Weights of a small GPT-style language model, trained from scratch on English Wikipedia: MLP 896 tanh GELU.
MLP neurons of a small language model. Each row is named by its layer, matrix (up: input weights; down: output weights) and neuron, and shows model dimensions 144-271. Each number is 128 + 32 x the weight over its row's rms, rounded and kept within 0 to 255. Numbers have three digits each.
After each neuron's rows, "fires on" lists the tokens most often at its 100 highest values on Wikipedia text that the model never trained on; "fires after" lists the tokens most often just before its 100 highest values on Wikipedia text that the model never trained on.

L5.up144:107129127133132065152094154099134137092087144101145151103179143168144135133140110120153162145075134143165130106162095104173125059130099134122122155158128062099131104100136094090078155161096132094091137121140176106130096139142126104133132127149145096117120100104167109169125106107120108144115125130080154140074141145110184042100171129102115163102143159086124102123125132123068138135110
L5.down144:141179102180122157170176121163126226116149128142109141129118120126128133079129197116157118149140109118151130073165162123139142148103148142093189082164130116142175119148084183179167066097103160099172107130121104161182104167121089130075160195127154063128154170127104154178140156151160068133104144152072103102149122114121133153124126152114102121142155143110118074137157177122095140077146
fires on: "l", "p", "g", "ll", "ro"
fires after: " U", " I", " A", " (A"

L5.up578:102155125095146132166164174094128190118141184137110131100116123122127139109129134154062093130179116101085103104111139059096109154088151155129147185116145118108101190176062152151138149168107134110106080152115096148102169095129109060131130156184106103146094144150142091106096081159120175062080129089100105132157183082096120129091138133083141107144186120194062119130149095165125149105136
L5.down578:123109151140118114177183117087174129147182101125180149135140108137164099133126077123122085151142148120115129138116049110116085187102094138193151145150110129081124143075116137024078089121137115144130142144116103167145104163123065060126159105078133075153145163083199178095103119124129077105122130140147170130151109099132183120131112069112129079144172063096132133116102176172075156142132
fires on: " |", "ially"
fires after: " 0", " 1", " 7", " 10", " 8", " 12"

L7.up712:134116100083091111134133144140133152128074097140138116110164114128153140120157112097146126139172145114046115085171137143169115192156097165066179084143104109130139126156133092148115071116132169057109118091064156112187129094129099140105068096160177106062129185130140154102179150085113104069127074224129079174125122133155150076131175149098079119147100107114106072147182103161132150159163
L7.down712:107151136207148166116125102114095144133203162163114086117077139086114142149127168172086112045124069160152146104111077091076188129091138084124095184116139111103073131112138121162171147159056098147128154167122160132101125127130168135102156124102099126158124122129138126167105067169088099234145151069158162130174093106099158130160158206174131138111117120109150084155063108064130116121153
fires on: "-", " an", " a", " Pol", " the", " that"
fires after: "\n", " is", " with", " was", ",", " in"

L5.up432:105145159124133079166128143089125112062078125156161119091104133159077112118168050147121119207148140199164164127087210120097116156091166146088175160139107133111066096147180105115160143114090110173139124201124136102063139160112179137170149091147172104067110165103097195097073072114091144112143170137129115098105151113086123193133132136132159126117123130150130059163129094119142139168100
L5.down432:123038115097147150118146159114131227140125150151130053106088143080132068056091135132134117104105202103098134143119096139179076143148177088130075087128106113133113090165151099103137057114135124115113084111147163106160176138157107158110108163126163130086125158126181126130113142118119116081095157117085114122125117080140135082114106087092146073070177125114164192105150120129064144083089
fires on: "d", "ll", "ra", "und", "alf", "ome"
fires after: " I", " U", "\\", " Und", " S"

L3.up174:159104166084085100149142140118086201127157141109146097126125114126157152113129124182141124074132124165120124142116117097113071173167126102096110139129121137046139174083104140126121126099150147110154071117131141137166145143110122068125087161116147171107105073099116165239129163152120141098083123145178120127143149138112115056107117124111129105103133087114105108133097103115161145135120
L3.down174:132172106149118105151152148096139104119121126188125054110153165101175135144141187160112151119113106129134160106138159115160130182092164177164179137101173127119149098106149104142086129092121163110193078124100138128139095129118113118188104120134153078128129074138140147103096141118081109125139156183114122159197109109104144096123109156178131110154185105107135171142131131107110124072075
fires on: " |", "\n", "===", "A", "G"
fires after: "\n", " ", " votes", "out"

L5.up283:063100107128147137144042161134105125120077090056128092114142127104109167142134097119120129147167135222129122159164159141121082156124122144159098174096108125094123113163161043082144084065139102137106132153121131063103141130173137108084155108131153093111108163100086125142072087125091129081130073118135132149107127138151114145138118137132153100064131145139105071140122171163083134123153
L5.down283:129143143181145143154134118124150136135126121145155152146158100111101096149099164110138146130125103091112170138080094085095137120121088157198130099187050123151136108137101148144122139135108153132098150035158101104091096083101102117130141118134082129126147132121085092122180104146119073145150157084087131132103133082150110106200086157071158090111081087150140123098177080123143162170134
fires on: "ad", "al", "art", "il", "/", "om"
fires after: " l", " r", " n", " m", " L", " R"

L3.up211:165038128142135136136130139135118133099115138086127130147124161155123116150109207149123091132141079080174110137167163092153075111140160141074098144124141101066128143166173100184129043145140142117139121174183157091073126123098122115139124122167146094151122129163126122150108134176156093162117133176178093104091151090120165089190106115140137116125076082088157122125123134145139153157129
L3.down211:118090088133136130151085128103202131116156048147160089122088142157102175115126140113119100165110123126196087155114162142166110109076157143128146068158079105123135151195104110123157075106130170142154074154078087095125128151135144189177150225136097093167150108169134111043140181159140148092103127174080108137163132144119113119110156118121084192117116161194159139145165138161145153193163
fires on: "|", " |", "ar", "r", ":"
fires after: "\n", "O", " ", " No.", "==E"

L5.up502:117112121169102147181106085189119181136141139105102084140113161078124119140137109099114150156078100128157110150130050137080182077169104177157136146157067124092131105160098111135112104129082195120126130149175124160143105090083185086085099147102188092102117125153148100125143070105111149099128141180109118144136057108108134130146068137138081091127153122146156171115120158176145123138152
L5.down502:116188070114146126099109194129123139099098096134070122126084142199169128126150094150165078180101142114145151098119122115159152157137169116085078127165078146058107086133182122144123117107132128151125144121121187120168139067170148094109157069144126092144149199146157174122097048132155117016156127095152147181120200134144131169135130131151191094157091180132138131149159076124127138095129
fires on: "ab", "y", "ra", "us", "ent", "ob"
fires after: " c", " B", " C", " b", " h", " m"

L5.up317:070119114118129150160172172169101166153166138122137146149137095183056113139125113102140149144165055087131139101179095141078164078151153189074173198141141123107131130169150175114092100190104162189152122130144111114126129128086153127097122106165111141178007137191166102169164072123126175111133089099134136122131072134094170133166171163116128129041113161168069079143127119117119126109061
L5.down317:155164086138155114066140109071120154113149158125126139105182067096186138134123113117092133094165162145126105105111135131205081160145158126167145111044114176105155077106142115114125113123137107174155109135164149124081195112114126152175167125204172152142122114074096126169143167165140086151092184163099127130157162153112111138155056134160079125082094117130127150184114140104171143168121
fires on: " |", ".", "f", "w", "st", ")"
fires after: ".", " 1", " 0", "-"

L3.up538:117159082127150120156072147196084134104138073134152117152101060133174126172147178148081122102088147079133083166106124138070083170146174160167155115141082133111161116154112134105115133106062181110121121140192100094059132121087106156184160127110123065075104133113115097080152128164122139090145101063138144067135058126098173192141121107086111161143131157106082087190178105139165090101118
L3.down538:131147111051188102131129161115125158102178131090085218183137159137157121110155173102161122103107114164129124156112163210167209163128117112162132105137147127129142116123175126084112206103117168123168124096127137138095126150137115168130115130142149105078111088146168133085162158140100085133112088070124083129074099172069117104147067132099119157155154063100141144128137127142044130114121
fires on: "e", "ort", "p", "otes", "ime", "-1"
fires after: " N", " R", " S", " n", " com", " Jan"

L5.up530:118112131124106157149129128095138167159122135142133133087119097125108132115160117108113142144150141197129160125069080140120110151090136167126135132091188098128132162119112100041151141196119141117119137099107058175089109133135098085169111132138173143105107160186150144113115169098157117127177140221148122160133133105159118195132148166108135150112097102031145147101152129173059124146108
L5.down530:129105090091177108182086101110153101117129128180102152116121141095162111137094102107160118145117119164125121171105116124144214156171096143061171113181144099132104148166096137119112127183119148086162119128187191094055117104125133198100137122095099238119151148108136118120213179117121143147117066131134124137088109116162189120139072157099146116118077140082136096140132133117134120128166
fires on: "all", "el", "ent", " Aust", "ad", " Am"
fires after: " K", " H", " Ch", " G", " M"

L7.up358:130152116098101113123154104023132156162186109135112113134125187133134084143135108153098093111132108097130124119106131073136113107164168126081131166144106137136082135187077136118056144159143118090119081134060156128117141181139155183121097143095132102108111151149126107123193097121097133088128122168170166163139132154131123113133131082175153105133102156152112139062099167074127097071071
L7.down358:117180091136173103143099187100123135183089115071111151151103126120166089080137147148105161097189149118165100101142151083154205093152175115124114182193132062158143132097147106172124174112201105143080102081168146122127123093158143108099087142136110143157130146189137095144134132133126086032125088135082156137105137179110139164148170105166126141148096183192134098035102134130137133104145
fires on: "\n", " an", " o"
fires after: "\n", " is"

L5.up298:134113081187152141109071170076067159128108072111083101075130176125063158158136052101164129165152145159069150150138120128093125139131157146139162082080041131096089104126136138105121138117118140140163120127135058127104130105091193090125119104140170092140131126101098156145086130167155123159180116082155061176146118166110158130097112147118115133110111154140063128145089141129124145145105
L5.down298:126112110075183124123129161149136176140149139116122139127161190161138135134146202165085086072113140070176096154180120036120122138131091123095129100125167108083167127165141140086131133088101148141067116103104126143125100123158095179066186178048133142086108138101131159105139111167127120091123071159097100104225044097161181152141142165143153113117152131105150188119146165202092143178106
fires on: " |", "at", "ok", "oc", "on"
fires after: " P", " B", " W", " 7", " 0"

L7.up603:129172130185127189137178115131114146135121131148088152037106115125120146136140113135195153108144171138158119066126072076146157157111087157144138104106074237151106120115125135145097177087183113146175113184141163151096111113107125128101094118063147108135155109148182126146154096148120164094133069179141127150135120164090119098059136103139091086156069078160156179161129179141176139135102
L7.down603:158076083013068145113111154106113168146077179158076143162156161046135104114124117110141072147152088170102115093135094116132118119146104137155137157114171112176061156150127154146075175111166124215092114150135183044170129114127149076160127090177126127064082113126124161199082123094085166123108112179154129143091142161151140137141103048153073139108095144105124133149157134127130159119093
fires on: "\n", ",", " She", "e,"
fires after: " |", "|"

L5.up78:112033199107142154157111174125193126112086179097100119065150145153103117084141077115145118126171123164155161093093122134188136094151117143099163129063116097101166180127138177124102096114105078125106115143111106209116104171116104122077142115081098066094092139167117137140090175103158168136092172119132152101207153159166113161130192145136152113090099130165138097095139133151096112085137
L5.down78:131147099080125190146206090149145095131175142119140135115072121129111148100152117117128051087062086076126120155158124122180135150108142135160185102183112189125156122108148131172092119161129120150150075132086136137141145140151155121171091177107110121093150167136146112170127097084081171145084121183136138052091075153089133155161178084156133144143089106114122111143092130138167112155118
fires on: "ur", " sp", "ay", "or", "ent", "ro"
fires after: " W", " p", " c", " L", " sp"

L5.up550:135132140147086170219095091120153063093139083164107167091217154147117141131108122122060102146151144161125151097107163123107113122115157166170157075125086170156105155101132119118117063098163086151123152121189150064050157121119150218124092116101121117124149105138157202131106145119119148103185096143126090099143114164085128106086179123119135158177109131130140134146120108102146126154126
L5.down550:207172053154121151150075116108129122135113121096100085127189075120124145115091156113096126142094137126128132124116117157174143119082131167154136086071155166149134158132167113085100093110145124085135087113146137146142122137136133163119092130123101145167092115116081104111119109123139107120174119175096101110178186142178111175137157101143110149198179088052095143146131140081132109113166
fires on: " |", " n"
fires after: " ", " |", "one"

L3.up233:104144185157115121079158126116171115092078152107140154127104116141103119141080153087145126168115147150156139110078144159179137100097071153139117098094124117090146113120086158158162171126095131095050083137136146050111111130188119130159103176146072090090122184140144132183075132137129148106116121140188135118128151087131108111119101140158150140147138129141151112146131114118083046142096
L3.down233:180115167156103103121080095117085126133131100114134125127102045123163103087115046169118075103164192107122117101138093153116107084182121058148096111184118127135141104128092125080149187117102138127095166138119179100161140147120132170131114141156083097134111121102153123109125103162176129141114137125083066181166072157112162076132156119117149093130113168132117098130126117116139139188156
fires on: "al", "h", "an", "ag", "k", "at"
fires after: " N", " Q", " K", " Sh", " T", "ak"

L5.up284:128145134168181115110155073155060056194132139135083117070046157186135111088133108134124107110127157104093097132186092074144177070073118161152123093061080175100106100144128159133188146138156153095093177151082116114150134141178128113092150155161118106132122178140164107095142147090094148132102156145088151141102193114085114119133182185130079128094123132145070126120143104083119114151143
L5.down284:125111149075176131193078124066098145140104172146129109075116208194121131105091142137147129116142082106101108059174128149097134147103129126176089074129055115127092137060149156069185155106096082108093131089070089137162069118160130085143138105153121117142196163200119124161155070077113154124190106136134144115098112094142090102170152130142086119229165139176124121183145121111130115083083
fires on: "a", " g", "r", "oc", "ort", " s"
fires after: " f", " F", " to", "f", " under", " v"

L5.up507:118068151173167130116098113134096160115075105147116090126144142121152147133161074110123174182172096241144133230132177119117059147150121088149045092154109159115114145159131189102112142125187082116100114089116110145079103104176168080115167135173129140038125128166121094122097114151078098137099136160109109155188153112121163113110181078127133168192080126170092140166113134156099166111089
L5.down507:099214143086109155141130138139162159092160150127142118156090115148136132093058152134159140125110136142142151133104210108127085168187079129203106124207171068153139117177116125151130146100115141176142147086134108108089132133112117126133132102156100148084150149204152104111150104053124129111102141127082145166104174171186131115125095152111154120089095089075108149127102134120176150144165
fires on: " a", "if", " sub", " an", "iv"
fires after: " L", " was", " l", " is", "l"